Part of a small language model's weights.
Size: 15 layers, MLP 768 tanh GELU, vocabulary 552, 5.86M parameters.
MLP neurons of a small language model. Each row is named by its layer, matrix (up: input weights; down: output weights) and neuron, and shows model dimensions 0-127. Each number is 128 + 24 x the weight over its row's rms, rounded and kept within 0 to 255. Numbers have three digits each.
After each neuron's rows, "fires after" lists the tokens most often just before its 100 highest values on Wikipedia text that the model never trained on.

L6.up433:148157172163121144121102130157140132136134167102147104152156156132162144081132123125098134088116137084123135155146130095120120134103116150111123136110128116114114114122137108156128098137121117091140152127114078142147140123145135166142111121118134110108149126095166123123093132129164162132183084104139083133123153124114151063105129121165088134102185132106123096114151126118091093135173
L6.down433:115117095080118082158124119112146075171156145118130124097113153147151128104085108105109081123100117135109124099100156148130114170125132115154161103090132096126176136179137114145156161131098119130119162150121122129119134156110123141131116120117143114118162112117105112155134163161131152135119117130126121114119122143125115135113145132124143071113138149158059127182139118119127135082108
fires after: " h", " M", " m", "at", " g", "av"

L7.up300:113114128165134089118113153092110150174119076101186125147158135136181134135115130123142166080111127089097169131116152099144153119109098087152131122166147152113114140113104091129142116143125155148102169126138093157124124135095162145161123119133133116083150137141162080121096091150127106153165134092136092094146127151151099124095104148126106144125142112127098132138145140132099109105119
L7.down300:131126125118142166175157132123172118089109180172103106103113125135102095110132112110121103157142123153158098109135081151121105123153177137132156133091107101171121145133127161105116151136124121142161118092103147143100165118153102116057146168123140118156084117107127168181151139109109111121097139172122103159131102134126128127142146114133143121127100140150134120130107152122125126143124
fires after: "re", "av", " h", "s", " w", "ou"

L7.up145:094092173154139179123144114105116157169119150121153147126144111146120082113146120118134098129090128114104195151125109128082133134102168125075136118156137122113123136118080135125124154112132119152095123142109153088127106160140140089156126123114135172132160126140147125098140136145119126124124097075128153081154124148106084145125092130166117127071130110087105186142144110135068108145135
L7.down145:124104117136136136107112125129149109141122159118136162126169090156158148136105085153103126122124120139123163146108095139122113103098128093153116094111089122155151121162147128132168123133121169150105115146117125110125108162147133189119089152141146126135145125110155102129141135106086147142111073146136138146108176113128106138105152114114068111112135094101124147182103097137095178117127
fires after: " d", " p", "t", " t", " T", " g"

L9.up458:136112073114151153181125161096163101137107108136144124125135106161135158125124129140144145090145102146095164125127109114120158113166140088123137126128166120137100156130117096183144104097092127133141102179103124073115124132136120101100118137205091117162138109129134116130163102122146132099183137118125123125128167116150073105102107102176149159107126067134144117125155151124142111132079
L9.down458:107137147143079150131136108139104111094120127118092116167167123093131143144155167147141131126137111108121153130139128096147096105129154092127116145148131158157111119117133143146129065103164117112089177087162113133130136112145126112103139106087140132127124130139128115103135178107140124087119113118149079148151173131133149152072159096106141126103156106129135135169164122121085105146153
fires after: "g", "t", "ust", "ir", " g", "re"

L3.up243:143180135145066105127141129165131132124089116130136142122132093167125102114097141131133147099148186127115134114120136133114137110153152139155130173155104181121126110116118148148106122154141102093102137086110127139112124124144103112140131108156125100063130115108157131145133108111132101151140130124156085106108107134100157137079166144119144098149170161161131088099152137102167135178149
L3.down243:106093105102161152094111149114143149125151152130086111109144152076129153114127152157123088152095104144147105112168116071126131142080123151116147088111148161144124137130165113122119106088134134103120098140158119163106110110137135132153095173129149137103140125103128106140138081128136133171104154144172176110099087153114141126149120143109155110120111111135118154131157114163140123183168
fires after: "ru", " U", "ra", "p", "t", "u"

L10.up174:119121097124149143125103160124137136147113135117174105139123125145126122109132106082136080160133150115083123141164073168091134112097127149123134109090105144139106093130157110095115193115110084115162106134120109132134161166112108131123144158172165142125151127168103110120064095151092132096140144127120133125159113130166164134134114130117129127160112152125137164150130107119127137126096
L10.down174:086080137130139143143122124151142178148154133153126138153089111109143131082124136120129119090155126149136136160113106137128152149129120102139147141176124115143131090162083119124094152105135108129111082113093082094145162155118140155133157133101112091147121159123142141129097121151161123150098105125149121132141111132127165137169102165159139162093103175130141102106134139165143154128075
fires after: " c", " l", "h", "c", "s", " L"

L2.up624:153096145139159106161135154120083139127129083189106129123106140076139121146126122137141101105122128158095158148098137110109122128147167157121112128108113174127154115142140081135167142115091102118138162102139101154135116148097144184134089109140153122112141130100157095134157157175085127156133152159142136105124111132115121130153104115103146108119159139133125095145152125146132124150094
L2.down624:152066125077145153121113115139115121168128093142119068091135107120151104065136104137143145147167121116099111114105135137130120146129145161144141108115160140133135146163088119155149153093119091135140122100099166101139171097141165141066120081151115121124107166096107135142128138115155156106158143134154127150116145162120127145166158106101137117154137144082139100154138094089098143143130
fires after: " 0", " 1", " ", " 4", "2"

L6.up149:106134112098119165117119110134099135129184114149160067116130150131177058102142130161133116099172118141123136094148101102156094122129117088125186122160099158133125158131112100077188113150165139111137155115107159103119131173112109153138121109110159141104150097097118118131111126146123132129106155120092184137127123091137110136124156115096123139143123112151099124129136158104147142127145
L6.down149:154148145181148110150129180132120124115080134107121164145125093104101149159122148084119189161120116121102129160123170137114158111149130174112091103077135079143124127120122133162102119129089099151139100109125104101126120106119128104121118161141108111140121153136156152117160137096144109113155113181140097109102139151149148150103106166156093162073118133125144130134099107118116083136126
fires after: "i", "t", " Un", "at", "ur", "z"

L12.up267:110110150098114129125126157125168111149174131126158077120143164136117122133129140099167154174073148121127192094112131144090101148108134121101129130106116112131107154100195079133145132147124128083152124112154124106113135137129127077162144173136154131114087106101121141108120133145097136104139172132114128135146102110172208113149142140113133086139188142064069132186132125124128135151129
L12.down267:122126123098137112139079117142125168109135119115132134145131136132117099128098106107114086131121117156113110155154162131117127111141108099134151119117164139127128125168130165108146142145127111130095130112130138122137134159122166094106113179127134159159057170130154106155113122111158130127123120078189117129089152136104085121158121105121136140165115128131140100126155133137091097116117
fires after: "i", "s", "c", "is", "|---|---", "ra"

L7.up219:144140101076160136094115144139177126095168160141091111135130098133116132126125174119139128172130105193180112139111136097121131125137132143190122133109157142144167135144136114100145129188089120129128124155101106146111150131135087156105185127124150135134138140122157141131144107112149125126150133151134087094093103130164125112135125161111153160151121138110115123152143092119122152146168
L7.down219:110145092091119140126125097124116147128127092110138139097126123135089126124160096136099151160108102175139100104139124090112137116096119167164149147143103128150135155143110126108131112113127082103110094087134139147084139125112143149112156119164122146127125080166101107162136110130148149120141117146143137151166131100138175097167133144150133111150103086144138112161101124165087143110125
fires after: "en", "i", "r", "and", "p"

L7.up436:113114123155159150147118152144157124198091136116100153154125147105085128116130132123117146131108126105116106091136106155110134160095140146133120143108126151138154155109112133127116131100115108167195112089159134148128112119145145169158105128128152144131152125114102102162125112117161130118130132166154112096148145119142149132091106091139143068141139147087153197146117165140125129122112
L7.down436:118126146124093142106136147153117121127151098158103145124151109103113132094121160132108116138139164142099130110096129138095153140125126161158111135149104125112110140139091114093075113108147173116109130111187140111153104109071122165149163131086161124115188139129137131136131122160174147142150132126162124160144103136097108092125110155074135147118120126119137175092138124168109169123090
fires after: " l", " g", " L", "l", " f", " F"

L6.up111:116162125134130150142086095153110109125165111139140153101090161159117119087126105118094107102164117138078148113085094112145135152124125148121163113156122106080125127110148114120159112111154130119140141140132149116125126100145119118152123129182136134138093102155156125092138092165131129130118163154111161141124119158160084113133177207108127116113134140134113103135173128068118079153148
L6.down111:134134114136156139148129103165122156159111143092116081116171168137096174111138073124104135130112168158096123091147125104115093166163140137126095127133165149132081136152115129107142093168137111153131157120122109134151175120112123137148141116124171151144161155147142152098082139077125094102137151159121144141105114149123177103101139121124092108108140135150123141150126120133121125097119
fires after: "i", "c", "ic", "v", "g", "ur"

L3.up139:092145139125116115132125168131136115167114133126109109103143118195084148117140173128143138115147130151148123109098144090118095134106116167117147092142149105180111124130126143153133078188109172111127139162129089130131090129142072144128145111161091181104149117131180109116130139114123131124145124171121122089104101098086098120124112162104133150090126139120145176146146151129141146133128
L3.down139:168138162090127086181105098102113131113133153146086104128120107099143131128120116148143131157129108104090140171117116169149154171124164117157163140124097117134130127131131116109148120106099113151095138092121126157146128125128142116122143156103151099127128120121110141129118136081107154102122103123100133145133143125146113167084115112153143127156122136105115126074115100132145078083143
fires after: "s", " St", " s", "ic", "es", "u"

L9.up738:173147124160175173144143106087120102124098125131133141120167134151124151107116141143142118087117132094142153172136108157110105115112111132116140118159115122162107167099097148154124113132115147160126139134116137133120089167148109083133161125162138134142133124082118122142132098115167154093116129074130137115119161128132109158137112095128118117111167108158169148153099123093103138131111
L9.down738:129138118154128094133129105114110146130125134121154073117139127052161148125120153132127163134110122127099154112145150142129095114159142141140140109126113117114094137129120137110095134113130116158125138065119134147096181156105117184120116120125082116142106117102168140151116132076086084141119102150131129139113135119163074134120128136112121164140127147112124099148122128112167074083150
fires after: " g", " to", " st", " the", "t", "om"

L9.up226:111141126091146148156119104110143135153133142130139126137101078094099196122101127116121157114119079158110152179169161128104143132129146138130118117100141148127098119107142155136170141103129138063115149155168128150146090141117184135134095129153114115128136119099123153101144082185119126135111118122120125128125136120162111154122151110140139147157096131141164119094135156128121149109144
L9.down226:155132144146135125107167132133131150093125064142086113139171138116123109122135147138158129119205139157129185115116142153118101149143127133165100153124140117088140158139081112106100140073139094141107131125124110119145158168107106100138139104139104140159117100142138113108100176094131149141108112105146129125164146138094126089148102127143173110122134104107110144147118109168110114128154
fires after: "in", "an", "a", " ", " J"

L2.up355:103124086153136139163148171120169115142160114159144107071148144170141115172089117152141141116143130141185125079126118138180099153167119142130108142098115088122095130144088135150149169139092146162062143091102133123159135132125119066137104092128121143097119104128104129150150114123158149122164100112155116151117172078111106158104128132200150134154107123119114103120133129135114154131109
L2.down355:142104067129105160132122132100150133128165128121101128082127115144103103157121155127163193146131157135151112101145100119114133096185118143131094098133136121143155153132058068123142162140112147150137126116125124107128135152093116049101111129129132118123146146080113088134134135162112114096146107097138144117116142119093096107086130112178129096119106156138143144147133164109127152123139
fires after: "\n", "-", ")", "ation", "N", "20"

L2.up37:094131086118113146146124150098145103141091145128144120095165130139154144100160087175165115094118144147160181102093108183157119093173143129106095133091116148127103110130069137102145142136096145116120105136127130114141117101146121113119095112131171128130130150133139119099168113158097119139143146136124146131094131113119118142130145121159163118122124119110115138148147113152133133136098
L2.down37:104142085128088139113125116115108127165115165115135152075158121137136102147123101147129154156131131139103092132144119130116160096166121132150094093140141101139136139136083116103099136112137173174171131141101118127188119146123108117099113166092133139112130150128160154106152110136085136152151141148156127125159136101128149154076106097132138136072124157147151109110133125149096161115113
fires after: ")", "\n", "er", "2", "s", "y"

L9.up235:124150116128140118107089133157120168146128146119114125131110102133100151129129126152129140105141183103164151151152114081130125130156177125174166121147133124139174121126148132118127102173160135118123108143086117137124128118091093128138098091134128134109146102163130157153133112154114127143128161159111105094128111160115138126108072118098181125153126160105126161112159132061109179150119
L9.down235:078110132124088149112129121084110127108106158105111103144134105124150171144141126132144135125127103141153100133142135070113110128116151145154108108085116171133120132116139120105118160110122135125127166156138123149132110135177160114105096150120159124158083133159103136140138171092110106125137117166123079124137133106153125080131100103124173100175098146163112172144107142115120090126096
fires after: "en", "s", "t", "v", "u", "p"

L11.up481:156095091117125107155161094106124131127107085115139140121140174094139117145122123140125126062128035138151113120132101125141164103165128149136148124131123127137131119121166143140110133161104154106125177090140116133127143099182098132080115119112134132112112074131101153117190141116122120134109132119111151175144138127085134108153149108124116133115145137135085124108116165139093118136116
L11.down481:091111135153142119102137161131106120109132143090166159129138161109171100136127110167162155111157161114134142102092178076119126125130126101132076117150135131117116134163086134149126142123129132159115053141109149090116154146085116142149093147154138122124069141104180164075109151121130117134140095159146169129142144090138110149102117104175091180173137106104124102107104113104136141090119
fires after: " p", " R", " of", " for", " sp", "ing"

L6.up122:099125092136134160152127150102113122122102154140153116102131137143110094133035122119171142120139155175144146095144117136089106132183073131130100121116123147154122151154107127143125120135146131143084122097141152115128157148131112144096123136155118136125141119093102130114150103143108104138134132075109103141125159163078093114109080144178136126119142129136096091130151133106141068074110
L6.down122:135167110151131152157087116189112097100123136109130144143106124098113161135142109094145114143139136082165153091129157148123133098148063139145135108158117132138106141108118133141139116136096114116112142119099119120141130146145090117121112156144096131110117149161124132128075078148153118172103134099128082123129096139132155115134115158141158133136084102147138109111168125177083146135124
fires after: "-", "e", "ed", "c", "ic", "\n"

L11.up579:129095120106098149122120148129152177142082122133140123168181111107138112132172129142100117127137110110097141131124071102152185124103129150125186162135148112148171154145146145155126172106132125110172144107154116092188126148120141102096125159097126118151155130099130154133123131158120132109095155089130134161133139106111152107124118117174095162123110145125096140132103111143104174125164
L11.down579:110124137137104106164153140088117127111154168120105189123100158077141118116120113132128142134145131132142133093128134126153116107104145118119142105155157178104103120133098174093114127156112146139169131137100155112174156171109085142090137107138113137169113182116107132111146129104149141157104104114128131116152129155133125104150055129111153157134148120133153123099103101144114144106145
fires after: " t", " p", " sp", " T", " s", "p"